MLP neurons of a small language model. Each row is named by its layer, matrix (gate and up: input weights; down: output weights) and neuron, and shows model dimensions 48-175. Each number is 50 + 15 x the weight over its row's rms, rounded and kept within 0 to 99. A neuron's up and down rows have the sign that makes its largest values positive.
After each neuron's rows, "fires after" lists the tokens most often just before its 100 highest values on Wikipedia text that the model never trained on.

L3.gate32:43 60 51 51 32 71 47 36 38 32 54 61 60 58 58 71 42 56 43 66 37 72 34 78 49 86 69 50 51 50 57 73 47 59 66 65 67 57 66 74 63 27 34 50 25 48 61 52 43 47 68 51 31 28 70 63 38 42 36 55 41 42 38 55 60 33 52 66 46 66 59 48 76 37 62 61 55 58 44 36 56 60 70 54 46 81 56 65 42 49 58 54 50 42 42 40 49 64 73 56 71 73 46 60 54 41 24 51 61 37 23 59 43 30 38 45 23 61 60 56 52 65 69 16 53 60 05 20
L3.up32:08 56 36 17 41 36 72 51 24 22 49 43 50 78 32 51 59 76 53 31 56 57 43 34 43 72 37 55 52 44 36 41 50 30 46 45 36 41 51 50 71 46 45 56 34 35 60 38 52 29 67 41 56 55 62 53 43 72 50 69 28 42 65 49 54 75 26 17 62 50 74 70 69 41 68 66 59 11 65 31 70 54 47 94 50 68 85 34 58 18 58 38 53 33 39 46 40 39 31 44 76 41 40 20 47 56 26 65 39 41 43 74 58 42 39 36 37 42 76 35 55 71 58 39 50 47 31 57
L3.down32:55 51 53 54 52 71 60 67 53 32 61 59 63 24 42 48 37 69 61 42 45 42 63 66 67 47 68 44 29 34 66 64 47 56 51 69 81 53 83 46 62 54 50 61 62 42 65 43 35 35 60 73 42 47 70 45 56 63 45 31 49 60 48 70 43 49 53 50 58 72 60 60 46 28 30 68 52 67 42 45 36 40 56 40 56 21 31 47 46 16 42 68 47 61 60 81 38 64 41 44 37 34 54 47 61 35 56 60 36 65 68 51 30 59 30 46 45 73 41 70 43 63 92 84 24 39 52 64
fires after: " ch", "s", " p", "d", " ex", "P"

L4.gate137:60 38 49 47 52 58 43 39 43 55 65 66 48 59 40 34 45 44 51 71 50 46 60 50 63 76 45 55 54 39 52 58 34 30 60 61 57 50 30 37 71 44 58 44 27 41 42 48 29 61 64 56 50 48 62 28 29 54 56 77 44 64 58 61 39 60 53 43 62 15 49 62 12 56 42 29 56 80 24 37 41 57 37 42 44 52 73 61 49 59 51 46 29 50 55 47 29 36 83 46 42 30 74 47 57 48 42 29 71 26 46 47 50 33 39 37 27 63 42 54 74 63 29 39 96 48 56 39
L4.up137:30 38 51 62 70 42 37 67 66 65 42 55 58 33 40 59 35 44 63 30 82 54 32 59 61 55 70 40 80 59 44 57 63 70 56 60 54 50 66 49 62 49 70 55 75 37 34 59 46 39 33 63 53 63 45 40 43 60 68 42 39 65 39 52 65 43 47 60 80 54 44 50 70 50 55 42 39 41 44 37 54 48 39 19 53 43 41 34 84 36 36 61 54 47 49 68 43 43 73 42 09 40 35 56 57 78 60 24 54 63 18 43 30 43 58 62 67 39 74 41 62 49 47 63 43 36 66 18
L4.down137:44 57 39 61 53 81 42 66 38 43 64 34 67 59 85 42 60 32 63 44 32 31 30 43 94 59 52 30 54 57 48 54 56 50 30 51 52 50 80 32 45 47 62 60 28 48 38 62 25 41 52 38 42 66 39 47 64 45 43 64 67 55 35 51 76 60 30 44 52 77 57 56 30 40 37 57 59 21 38 35 53 22 23 42 32 75 54 30 52 45 47 35 82 22 75 45 52 21 62 41 58 49 64 36 75 79 41 37 45 44 37 45 60 51 36 22 90 35 66 48 61 61 37 44 44 33 42 50
fires after: "\n", "o", " ", " t"

L6.gate105:53 33 99 58 66 28 68 35 77 37 50 88 39 49 45 42 43 36 47 40 40 50 46 50 51 30 34 45 51 71 87 40 74 37 52 73 72 25 31 63 23 38 50 50 46 39 57 79 57 53 53 72 58 54 62 55 59 43 49 61 58 58 62 42 56 50 27 52 31 39 55 59 52 87 60 33 63 44 34 79 67 57 68 43 68 13 34 42 41 13 50 55 62 53 46 63 54 54 45 31 74 48 49 45 52 70 56 40 57 58 64 55 64 45 23 54 54 56 46 36 68 33 48 71 82 57 58 38
L6.up105:76 57 55 33 35 31 53 45 42 46 55 39 43 58 34 31 40 39 53 54 22 36 46 53 63 60 53 42 40 50 56 47 52 42 35 31 63 57 77 61 57 68 25 50 48 41 72 64 65 38 65 36 43 63 62 63 38 52 45 52 48 35 84 93 24 41 49 60 53 49 61 25 74 47 48 13 34 65 67 64 28 68 70 65 12 44 39 52 63 66 46 26 48 48 55 56 47 37 67 54 39 62 64 30 45 59 39 26 80 69 75 27 25 71 46 38 60 49 36 37 56 43 67 60 58 46 46 35
L6.down105:62 83 38 42 65 26 19 52 48 38 61 39 61 70 53 36 47 47 26 09 11 30 48 45 44 36 55 47 34 28 53 21 64 83 59 34 28 35 58 22 32 37 59 36 66 44 55 48 43 61 63 30 60 50 53 70 63 50 65 27 70 57 45 76 39 48 46 49 71 45 19 31 34 37 59 15 41 57 53 45 54 60 57 65 42 69 38 28 42 54 45 57 52 58 55 52 45 61 52 40 71 36 28 60 38 48 62 67 41 46 88 51 52 33 61 58 43 45 59 56 37 55 73 53 40 45 71 48
fires after: " m", "y", "h", " O", "i", " I"

L6.gate166:26 49 45 37 74 45 50 22 45 52 68 34 56 23 45 52 66 53 62 74 19 44 59 58 70 82 50 49 35 42 52 53 56 35 73 73 77 63 42 80 62 57 56 55 56 56 18 50 31 39 74 33 54 63 53 56 58 54 53 52 37 55 34 48 41 60 80 32 37 34 48 44 59 31 62 54 27 21 62 58 26 62 51 52 63 58 13 79 44 39 42 50 33 59 63 88 44 58 44 34 51 58 59 48 23 71 47 77 78 51 62 60 44 47 70 37 43 44 52 69 48 63 75 37 50 47 42 85
L6.up166:53 61 52 18 70 62 45 73 12 33 72 37 19 65 51 36 27 42 39 48 32 73 59 68 67 46 54 67 36 50 51 65 54 33 44 49 73 39 23 52 38 61 75 25 44 45 32 40 55 69 64 49 69 44 30 84 56 36 35 22 48 50 61 38 34 46 53 57 11 39 49 48 33 25 66 17 39 36 49 47 39 67 43 42 57 54 62 58 66 56 65 43 60 35 51 57 79 33 41 75 54 49 54 53 43 60 47 45 66 47 33 40 48 29 52 64 21 18 36 50 60 36 53 54 62 61 57 73
L6.down166:46 51 31 66 36 39 48 48 69 33 61 59 48 32 61 33 28 51 38 64 57 54 40 31 81 49 51 43 46 17 50 69 48 62 65 40 24 35 52 38 28 75 75 55 67 41 43 46 30 18 21 37 59 59 30 50 37 33 30 48 75 62 85 48 64 34 44 42 50 66 54 46 39 54 63 38 61 67 52 28 33 45 72 40 49 49 60 55 50 65 38 47 56 83 51 32 36 40 28 51 49 55 40 41 61 46 64 46 34 81 46 34 39 76 62 70 26 40 39 45 85 48 53 86 39 56 39 84
fires after: " de", "f", " d", "e", " of"

L7.gate145:61 46 41 38 70 54 10 40 29 42 60 18 67 44 61 34 31 37 58 33 44 53 69 73 71 41 44 66 65 67 53 57 24 39 42 56 53 61 64 40 40 36 72 51 49 63 54 71 30 65 58 48 08 22 42 39 50 33 43 56 54 74 40 53 63 45 64 48 46 27 47 37 29 27 66 54 48 31 38 64 50 63 61 41 58 46 38 63 48 48 24 22 39 43 26 27 63 41 33 52 45 57 52 47 45 24 51 70 32 57 54 36 53 48 64 46 22 42 73 55 44 32 43 56 55 53 65 82
L7.up145:65 59 29 23 33 25 61 72 46 31 56 45 30 43 34 41 51 47 35 49 51 42 72 47 48 43 38 47 44 31 55 62 52 53 75 50 33 24 75 32 37 56 59 41 44 15 53 36 46 29 61 37 62 57 30 33 44 41 58 58 86 30 46 52 44 38 36 36 60 30 63 58 50 48 76 31 41 52 54 65 36 59 52 13 42 64 55 51 57 60 55 54 45 63 44 68 50 69 34 22 44 33 47 45 60 53 68 47 54 63 71 69 49 48 20 38 51 31 44 51 54 26 70 50 35 39 34 85
L7.down145:54 45 43 41 34 52 55 59 74 55 34 69 59 56 73 43 78 51 59 64 59 61 46 51 68 48 53 47 39 46 47 53 83 35 35 74 31 45 57 43 67 42 76 45 62 50 48 38 62 33 69 35 42 78 42 52 33 39 62 32 39 44 41 56 53 63 45 27 48 69 58 61 45 92 64 54 56 42 55 54 62 35 77 70 43 49 60 40 66 48 42 39 53 54 36 84 66 50 43 55 64 21 40 44 65 71 60 34 49 90 64 69 38 40 73 52 47 50 67 63 41 18 58 52 65 49 55 60
fires after: " of", " de", " ex", "f"

L4.gate47:47 51 65 52 61 04 36 89 67 52 53 52 49 48 49 60 57 48 34 37 67 24 32 58 56 40 26 22 41 02 86 46 58 78 39 55 65 45 56 52 73 30 37 59 43 38 69 63 32 44 42 57 66 47 47 53 61 33 31 35 21 55 35 67 49 69 32 28 32 12 28 54 44 34 53 51 46 32 55 76 58 26 60 63 43 69 73 49 49 29 28 61 40 39 27 35 56 72 64 64 45 43 22 72 49 80 54 19 50 49 78 55 45 62 40 51 28 45 35 42 50 36 54 40 61 45 51 43
L4.up47:55 69 72 32 42 44 56 58 42 51 40 27 56 70 38 51 41 36 55 70 49 46 48 70 65 52 60 56 30 40 61 27 41 47 78 46 57 75 40 07 76 47 35 47 19 68 40 45 45 59 67 61 57 36 76 42 63 45 40 59 41 46 31 36 24 69 54 26 69 50 52 57 68 50 66 40 47 46 53 57 61 82 18 29 51 45 46 20 65 22 31 51 46 59 49 52 37 71 63 19 74 46 50 56 51 60 31 41 28 72 39 45 40 48 37 66 44 53 49 68 63 58 59 47 50 55 28 66
L4.down47:55 27 73 29 36 34 15 42 48 44 60 53 10 63 52 32 38 36 61 31 32 51 55 65 38 53 31 57 63 12 46 35 46 37 35 76 59 39 54 32 31 32 71 48 61 58 51 64 51 71 35 37 63 54 52 60 50 65 49 21 71 80 45 45 33 24 44 60 40 53 76 71 48 22 44 43 62 52 65 50 72 47 49 43 75 58 55 17 44 45 51 61 59 55 83 24 56 41 48 41 48 24 50 40 30 37 62 40 56 65 36 46 44 64 52 74 58 34 65 57 35 65 43 78 58 69 52 53
fires after: " m", "m", "re", "u", "i"

L6.gate6:77 68 65 47 63 36 86 51 40 47 72 45 68 46 10 43 53 17 47 44 46 93 42 45 23 70 74 71 37 44 28 50 47 32 55 36 52 57 48 66 87 76 51 64 36 39 57 29 50 47 62 14 35 53 50 53 61 46 57 67 21 51 31 57 61 54 44 62 59 61 34 38 45 51 42 49 37 60 69 56 74 29 40 59 50 43 54 27 67 81 00 48 36 39 54 37 24 56 55 70 78 51 49 68 47 60 48 45 69 15 54 55 43 30 56 76 49 67 24 37 56 50 45 28 34 52 70 54
L6.up6:45 46 25 69 65 32 32 30 70 81 30 31 18 41 75 22 33 12 63 38 39 29 23 54 51 48 64 61 41 50 37 73 62 48 54 39 12 40 67 48 43 56 44 71 35 45 42 22 45 28 66 60 70 47 74 56 63 41 35 75 54 54 56 46 38 41 32 33 72 55 43 47 68 61 72 67 30 76 29 51 42 57 55 78 58 58 46 47 35 46 69 59 43 44 64 48 34 54 65 65 63 42 57 22 55 48 33 53 42 36 62 37 50 39 46 61 40 41 47 49 60 49 67 36 34 67 51 41
L6.down6:60 38 58 64 73 43 60 26 49 20 42 65 57 20 63 33 62 55 47 55 30 46 65 51 53 59 30 96 46 70 43 57 35 42 23 57 54 52 16 40 41 36 72 88 61 52 69 46 40 50 48 48 31 35 48 74 24 67 54 44 36 62 62 59 47 62 61 55 51 50 58 76 41 64 41 66 59 53 26 59 32 36 84 51 71 58 45 22 55 80 53 33 34 39 58 39 25 34 60 53 49 44 34 68 32 60 37 50 55 63 39 67 69 66 63 46 41 60 82 56 37 50 66 40 51 63 37 34
fires after: " f", "em", "f", " M", " m", " F"

L8.gate81:68 42 34 29 44 40 39 34 43 43 19 53 33 73 51 44 51 45 61 45 61 33 35 51 60 41 78 40 57 57 34 66 67 76 86 51 48 82 53 50 45 48 52 51 48 42 40 67 42 82 60 45 57 45 56 60 44 50 44 63 43 55 39 51 40 70 75 33 48 34 76 49 46 69 33 28 66 48 59 66 42 82 32 55 19 45 55 68 59 49 23 38 29 55 26 46 63 44 67 47 57 45 54 29 39 37 50 55 55 28 51 86 36 87 57 36 31 61 47 24 53 36 64 57 50 43 13 60
L8.up81:44 49 32 46 78 69 66 46 56 61 57 29 57 90 39 64 59 35 38 50 30 40 29 65 74 39 69 45 28 39 46 41 48 39 62 72 52 28 53 36 85 53 53 62 32 44 55 44 60 74 61 48 40 46 66 39 37 76 85 55 35 37 48 45 49 49 33 32 64 74 38 42 45 50 60 62 80 34 78 54 32 59 57 49 37 46 74 55 64 52 57 37 37 47 43 24 65 27 62 51 45 40 61 61 40 41 54 66 57 35 62 54 44 38 36 32 48 64 36 44 93 65 74 59 52 47 44 27
L8.down81:60 53 68 26 62 78 46 34 46 53 33 37 47 40 45 43 65 35 38 36 65 66 59 69 36 77 43 48 35 32 76 67 51 37 71 40 29 22 38 89 53 50 47 22 30 50 75 69 60 57 32 74 31 35 66 52 32 65 59 39 39 46 51 45 48 41 40 43 47 54 68 66 38 59 49 55 69 70 76 74 55 56 71 64 54 51 66 67 69 73 34 35 74 50 68 41 47 41 35 38 51 28 38 83 62 82 60 50 70 54 69 45 48 59 35 38 57 71 48 44 60 60 65 78 35 50 67 60
fires after: "\n", "e", " p", "t", "P"

L7.gate171:38 55 65 66 36 45 67 49 37 38 34 61 66 43 76 34 57 72 69 46 54 41 63 40 37 45 43 66 45 70 51 50 53 49 49 68 32 47 48 52 51 77 16 58 66 18 56 39 36 54 27 41 76 45 45 45 46 51 67 35 65 75 33 69 64 41 66 63 67 80 44 46 40 60 59 50 52 59 57 47 66 31 36 61 74 35 54 59 56 44 58 39 54 49 37 37 30 61 63 19 56 53 78 35 66 77 45 43 53 44 38 33 65 47 72 56 61 64 56 33 51 32 36 37 30 50 56 68
L7.up171:53 36 56 17 40 49 32 61 54 40 43 59 25 32 40 66 48 71 82 75 52 50 27 51 45 58 22 35 21 37 73 34 79 50 59 64 49 51 47 56 25 52 67 65 41 46 47 67 54 34 37 59 50 47 44 37 25 73 45 34 73 36 21 56 38 57 30 64 71 37 52 70 43 77 53 62 49 34 57 67 65 67 67 36 42 48 59 45 63 50 52 55 81 63 46 62 57 58 39 30 42 34 47 37 51 55 40 42 43 63 27 36 58 44 18 36 46 44 58 50 74 64 40 49 51 60 85 33
L7.down171:70 40 32 39 68 42 41 41 46 54 50 50 53 24 31 25 85 49 43 60 38 45 46 49 86 70 60 49 68 45 47 51 55 42 66 67 39 28 55 42 19 72 38 64 26 47 42 73 55 17 53 52 67 47 43 50 36 65 44 63 34 63 53 41 58 63 76 57 42 20 11 26 25 35 86 56 31 44 67 45 24 48 50 28 66 42 49 43 70 53 47 49 32 51 39 53 44 52 65 48 31 44 57 80 23 41 25 50 51 50 54 26 64 46 04 40 47 57 48 56 49 80 60 33 55 61 24 55
fires after: "i", "n", "th", "or", "in"

L6.gate111:24 39 60 53 58 40 45 27 26 64 44 52 54 41 71 47 47 39 71 54 63 49 63 39 40 43 59 77 35 32 45 35 20 54 24 53 52 69 69 27 59 31 56 15 29 34 40 66 41 65 40 55 57 70 45 44 49 42 45 67 46 43 28 61 17 31 43 41 55 67 41 26 20 40 83 70 62 37 53 64 45 43 71 48 63 41 30 62 52 58 51 61 58 49 62 45 50 31 32 70 74 24 45 54 21 36 60 55 51 43 52 39 34 56 50 57 61 45 41 72 56 50 49 38 64 52 55 69
L6.up111:62 75 62 36 59 32 49 62 48 34 30 56 41 53 59 60 67 61 53 37 41 40 80 37 59 64 71 74 39 65 30 46 57 47 61 53 60 51 57 52 28 16 66 48 66 59 50 21 54 42 61 58 58 87 56 38 64 37 38 54 57 39 56 52 54 45 35 26 17 06 46 48 36 56 53 65 57 30 61 36 66 49 46 61 81 62 62 67 51 73 68 55 58 52 36 50 35 47 36 52 59 72 75 29 32 11 82 34 32 45 54 32 62 89 12 77 35 36 50 34 44 47 69 44 40 53 61 53
L6.down111:55 51 66 59 31 49 64 72 61 33 51 55 30 51 54 40 71 17 62 46 49 41 41 39 26 39 58 58 68 40 40 50 64 74 14 51 76 25 50 51 43 71 32 31 46 56 60 62 46 67 46 48 69 85 76 58 26 45 38 36 38 31 15 41 53 41 61 41 64 39 64 48 49 53 80 21 65 57 57 67 71 59 54 51 38 27 53 23 57 45 51 28 65 48 65 41 36 54 35 39 40 43 43 48 49 48 37 64 59 62 29 42 44 52 42 38 41 32 66 28 36 68 54 76 77 57 50 41
fires after: " p", " P", " B", " ", "r"

L6.gate106:56 53 28 46 45 55 43 30 12 45 65 47 51 57 47 44 72 36 69 92 39 59 22 62 46 66 88 22 74 33 48 21 30 25 69 45 56 53 52 52 30 49 47 69 34 51 47 28 65 42 66 51 31 43 71 28 46 42 61 54 30 47 29 85 60 49 59 59 31 37 72 39 50 48 64 48 54 21 39 41 60 59 28 43 40 63 56 64 51 47 63 42 49 64 45 31 61 66 28 27 29 47 40 44 60 58 44 42 51 35 74 48 60 29 46 61 38 86 39 46 62 57 46 35 41 37 38 55
L6.up106:46 49 41 54 52 72 88 71 64 49 19 38 54 63 50 41 31 43 47 46 55 71 47 37 40 36 34 65 42 53 12 36 43 55 56 40 74 40 63 72 44 31 61 63 48 29 58 52 73 19 74 25 56 51 34 71 36 75 39 64 37 73 56 76 65 40 68 75 51 58 59 63 65 44 41 77 60 60 64 27 62 54 46 54 42 43 50 62 49 66 45 46 20 42 60 28 43 38 42 76 42 65 38 41 58 36 55 51 53 47 40 11 40 58 54 55 31 27 60 38 63 71 49 44 57 39 61 77
L6.down106:62 62 53 47 23 66 51 53 79 41 47 55 46 38 41 61 31 35 49 67 81 62 56 61 56 44 63 51 53 66 30 66 43 75 54 71 68 60 21 51 59 54 56 35 67 69 49 46 69 51 21 17 54 46 66 45 70 69 02 49 64 52 59 67 54 62 39 36 50 42 99 43 25 46 13 25 55 47 84 47 47 51 48 38 65 61 74 57 28 23 53 68 28 62 61 65 64 34 59 83 56 64 68 31 67 67 36 63 66 65 26 36 45 66 44 63 77 36 54 31 45 50 55 46 33 53 85 42
fires after: " p", " P", "ity", "P", " m"

L2.gate64:75 37 70 77 50 67 52 44 59 63 62 37 47 36 71 37 55 43 40 56 46 66 37 74 26 52 58 74 71 36 67 55 25 45 70 60 46 33 64 55 19 35 61 60 33 71 65 61 30 50 52 34 51 70 47 39 76 52 61 39 50 31 50 41 56 40 47 43 26 25 47 66 50 25 21 16 57 40 49 29 59 38 43 30 36 22 46 41 46 63 39 34 38 36 69 41 13 19 38 50 39 33 57 63 52 40 64 34 44 38 54 17 48 74 44 55 45 89 39 50 49 49 39 31 64 48 22 41
L2.up64:48 43 45 58 47 66 71 56 22 30 71 39 44 31 46 29 31 17 67 57 27 31 62 37 48 32 55 49 56 50 38 33 43 31 40 46 28 26 68 52 41 30 59 57 56 51 64 43 59 38 45 46 57 56 65 70 38 51 34 67 57 35 30 56 70 25 77 43 54 50 75 65 41 52 44 38 48 15 53 61 36 50 62 16 53 38 43 60 35 63 35 51 40 44 65 65 69 34 49 19 36 13 61 25 59 47 51 51 39 70 38 31 58 57 70 57 38 76 57 45 62 42 27 37 49 26 45 45
L2.down64:55 50 45 65 51 65 79 37 43 59 40 48 55 44 71 41 47 34 46 62 34 50 66 52 40 42 72 27 62 16 17 55 37 35 41 51 35 48 51 58 47 58 55 53 45 56 51 34 51 69 37 22 56 28 36 85 74 54 46 52 67 47 44 52 37 37 69 59 31 46 31 55 37 50 40 45 71 72 41 56 19 74 88 71 30 46 61 71 21 56 47 43 34 52 32 58 60 62 40 65 31 56 40 28 64 70 54 68 58 52 61 56 61 24 44 66 54 66 67 37 62 52 39 27 57 47 46 45
fires after: " p", " P", "p", "-", "P"

L3.gate112:55 35 47 21 41 18 67 92 56 35 62 60 61 55 53 65 46 61 37 45 42 56 30 59 26 55 74 51 63 75 65 42 66 51 64 40 41 62 55 39 57 47 35 53 29 49 45 43 87 63 49 61 69 59 54 42 55 35 38 51 17 59 35 61 38 50 58 21 92 11 35 49 56 40 56 41 20 63 61 44 78 28 35 69 60 48 65 40 37 70 58 43 24 44 40 45 75 30 55 41 75 47 38 65 63 61 68 48 55 56 66 38 61 29 64 45 42 63 58 55 52 56 28 24 52 49 50 41
L3.up112:57 51 37 25 48 57 53 57 30 70 62 62 32 59 67 49 52 26 57 63 46 55 45 78 45 35 75 39 34 50 43 58 48 48 86 60 71 49 80 52 70 46 50 39 63 46 34 52 50 61 40 44 65 81 46 75 70 38 52 50 56 32 55 79 58 64 70 49 43 23 56 53 45 48 20 61 28 51 25 23 60 76 60 55 45 31 42 83 60 62 31 63 46 12 72 72 57 59 70 62 57 74 37 61 58 56 43 55 49 50 77 62 55 70 37 60 43 56 65 61 56 42 50 53 61 66 74 43
L3.down112:40 66 48 60 43 61 25 45 42 58 72 40 58 49 43 25 38 56 46 72 49 36 56 42 45 47 61 71 35 57 52 66 27 34 42 36 36 67 38 51 44 37 67 26 44 44 67 27 27 45 42 67 47 17 43 53 43 49 56 78 37 50 53 60 68 56 60 66 38 81 51 68 62 19 47 56 72 41 41 51 44 22 47 42 34 69 72 41 36 69 47 24 41 64 51 65 67 32 67 62 25 54 93 40 23 69 34 55 66 62 45 54 44 40 65 48 53 67 44 44 24 56 70 45 42 53 62 71
fires after: " f", "o", "f", "l", " F", "u"

L12.gate83:74 42 45 55 37 54 40 50 48 65 41 49 64 58 37 39 56 19 79 53 34 70 16 50 68 76 57 72 45 69 37 63 37 24 49 35 57 34 61 32 55 67 52 54 57 53 53 54 42 67 67 42 43 44 42 40 62 50 75 43 94 36 53 63 41 50 36 53 59 44 28 53 43 56 54 64 48 37 58 52 72 67 31 43 47 60 59 27 38 83 45 32 64 56 31 43 46 36 61 46 45 45 23 33 24 46 37 64 62 50 57 52 42 32 85 22 08 51 28 57 61 74 46 69 78 58 57 49
L12.up83:58 61 40 75 46 24 41 68 34 38 58 37 25 55 78 45 44 29 66 42 43 54 51 40 35 32 46 76 46 52 85 40 60 40 61 20 24 49 46 38 66 35 35 52 83 44 48 74 47 33 41 76 70 76 46 44 49 56 57 44 36 42 56 40 40 37 56 36 62 40 66 55 20 92 47 65 33 78 46 48 57 71 51 29 99 32 40 78 66 53 56 72 56 30 28 52 54 48 56 59 44 43 58 59 18 92 70 47 39 41 50 40 58 61 51 65 49 50 75 34 52 51 63 51 29 55 77 32
L12.down83:73 72 46 64 57 55 56 42 39 46 45 55 36 37 51 37 42 29 53 60 54 74 09 32 70 52 32 37 89 67 58 41 77 56 61 69 56 29 64 37 62 65 41 43 36 47 66 38 43 46 49 87 64 37 81 67 28 54 25 38 57 35 57 45 48 34 24 37 56 59 43 26 46 44 40 25 66 55 54 46 52 64 49 67 53 50 46 35 89 70 78 45 55 60 38 26 83 71 36 48 55 56 90 22 40 63 58 86 51 62 52 55 67 21 47 57 35 61 67 34 51 41 70 59 44 44 22 77
fires after: " ", " F", "e"

L7.gate167:61 40 55 21 59 65 42 40 37 56 54 62 59 54 42 76 34 67 37 55 63 34 51 62 23 28 86 43 63 58 54 51 46 47 46 57 16 67 68 52 54 44 48 75 33 59 51 56 37 70 51 55 68 36 34 55 38 26 56 50 46 28 55 17 40 31 38 28 24 36 50 69 60 62 34 71 66 43 22 50 36 24 62 42 47 34 50 63 47 45 58 54 50 45 33 65 68 33 72 53 34 63 42 46 55 52 35 22 66 30 42 55 30 63 62 13 37 78 50 85 73 71 59 40 50 41 29 24
L7.up167:68 55 28 49 58 66 65 50 52 49 58 76 43 44 72 39 50 38 41 68 51 50 68 52 59 43 82 58 27 68 81 41 70 33 52 55 68 50 55 51 68 56 56 34 55 42 52 47 57 27 56 21 55 64 63 53 52 49 34 59 57 81 58 41 45 38 48 48 45 61 91 69 49 75 31 60 35 32 44 65 32 40 59 48 46 44 50 85 55 35 29 38 39 47 15 34 73 62 65 64 41 41 08 52 64 65 65 45 33 46 31 52 65 61 28 56 47 33 41 57 66 60 41 73 50 65 68 26
L7.down167:51 69 52 51 57 34 60 70 75 40 64 83 50 51 31 53 73 51 38 56 29 67 63 59 56 61 48 54 60 46 68 47 40 41 66 54 45 63 70 66 53 51 39 43 38 39 45 46 45 54 40 39 21 46 68 43 79 70 08 61 41 01 64 81 37 38 51 20 67 42 71 38 51 28 62 53 62 45 41 47 52 54 49 71 50 30 36 42 57 35 48 48 66 62 38 41 51 59 17 36 58 52 63 32 53 49 45 51 36 52 60 72 46 50 56 64 58 58 41 28 56 52 73 34 38 61 31 21
fires after: "p", "ed", " ", "on", "s", "n"

L3.gate147:56 55 17 36 48 66 95 42 79 52 37 61 52 56 58 51 29 34 48 61 57 03 45 49 37 74 41 18 38 79 80 59 51 78 48 58 29 44 56 64 33 40 41 57 41 35 47 39 44 32 33 41 48 65 73 45 37 44 71 33 46 64 66 36 31 36 45 53 52 66 55 36 85 62 15 42 74 78 27 52 50 35 53 61 57 65 50 53 51 38 59 44 37 61 70 26 52 70 56 80 39 40 31 53 46 78 48 37 40 37 28 44 41 37 46 47 37 55 37 34 51 51 27 65 73 72 39 47
L3.up147:73 48 47 51 66 49 77 40 35 34 51 63 37 59 39 32 77 81 43 42 45 50 32 53 47 49 72 46 72 14 53 49 63 62 65 53 50 45 95 49 48 40 46 12 59 62 29 56 60 37 32 47 25 44 44 37 41 55 43 51 61 58 47 55 54 49 38 65 48 56 46 58 38 71 72 77 56 42 56 75 44 30 47 47 67 50 34 70 47 66 73 59 50 56 56 40 65 53 63 78 74 19 61 63 63 68 47 64 35 50 20 31 25 55 48 59 41 40 55 15 41 55 69 25 66 64 51 37
L3.down147:64 42 50 38 60 65 30 45 01 50 30 68 42 62 48 25 56 70 45 31 46 28 63 57 45 72 64 47 56 42 33 43 68 52 43 63 64 56 58 46 57 39 61 42 47 53 65 53 50 58 51 13 39 23 59 34 60 80 59 52 76 18 47 59 57 42 40 69 73 61 36 62 43 32 79 73 36 42 66 34 64 43 30 47 48 57 51 60 42 38 49 60 29 60 59 39 60 45 60 70 63 57 58 68 15 19 32 38 48 66 64 27 44 38 47 52 46 27 27 45 56 46 18 48 74 53 28 50
fires after: "p", "i", "nd", "or"

L2.gate114:62 53 08 63 45 44 72 52 36 35 57 57 43 55 81 38 70 50 47 74 73 67 81 51 52 32 72 57 62 63 26 48 58 60 56 39 68 56 38 45 53 38 60 65 63 32 40 49 33 40 46 51 74 51 53 45 50 42 28 79 51 56 72 31 39 64 37 66 70 50 71 72 51 53 63 40 57 26 53 27 48 24 65 47 46 59 70 39 44 62 44 26 61 43 31 38 56 39 43 73 45 55 44 80 18 44 50 44 39 40 53 39 51 64 41 42 41 76 24 48 36 46 56 47 43 19 37 80
L2.up114:36 26 78 62 56 20 42 41 52 46 55 48 53 55 51 49 73 33 59 63 81 67 27 14 39 54 50 60 62 57 31 37 41 64 52 65 64 42 37 38 52 44 59 24 70 39 28 37 40 42 58 51 65 60 69 58 28 44 49 42 54 33 52 76 64 48 44 62 54 52 64 55 54 43 28 30 09 55 34 28 58 45 50 24 57 61 75 67 33 37 49 51 41 20 55 45 17 44 37 36 51 43 49 58 39 40 26 52 48 45 54 57 55 39 38 50 84 53 43 57 66 63 49 41 51 30 41 53
L2.down114:47 40 45 70 39 45 60 65 59 52 43 39 55 86 78 46 23 46 24 53 34 32 35 51 57 38 59 40 70 40 44 28 60 39 45 55 21 48 51 63 70 66 60 81 26 42 47 62 48 39 61 41 72 33 26 43 48 28 32 66 62 45 57 33 39 49 42 39 59 36 62 43 77 54 52 63 47 59 69 70 48 34 54 62 57 41 55 58 70 60 74 37 74 55 27 59 39 42 54 42 28 31 41 33 38 50 33 41 51 48 31 46 28 55 57 44 85 51 42 43 21 77 33 58 48 52 67 34
fires after: " to", "c", " he", "y", "ce", " He"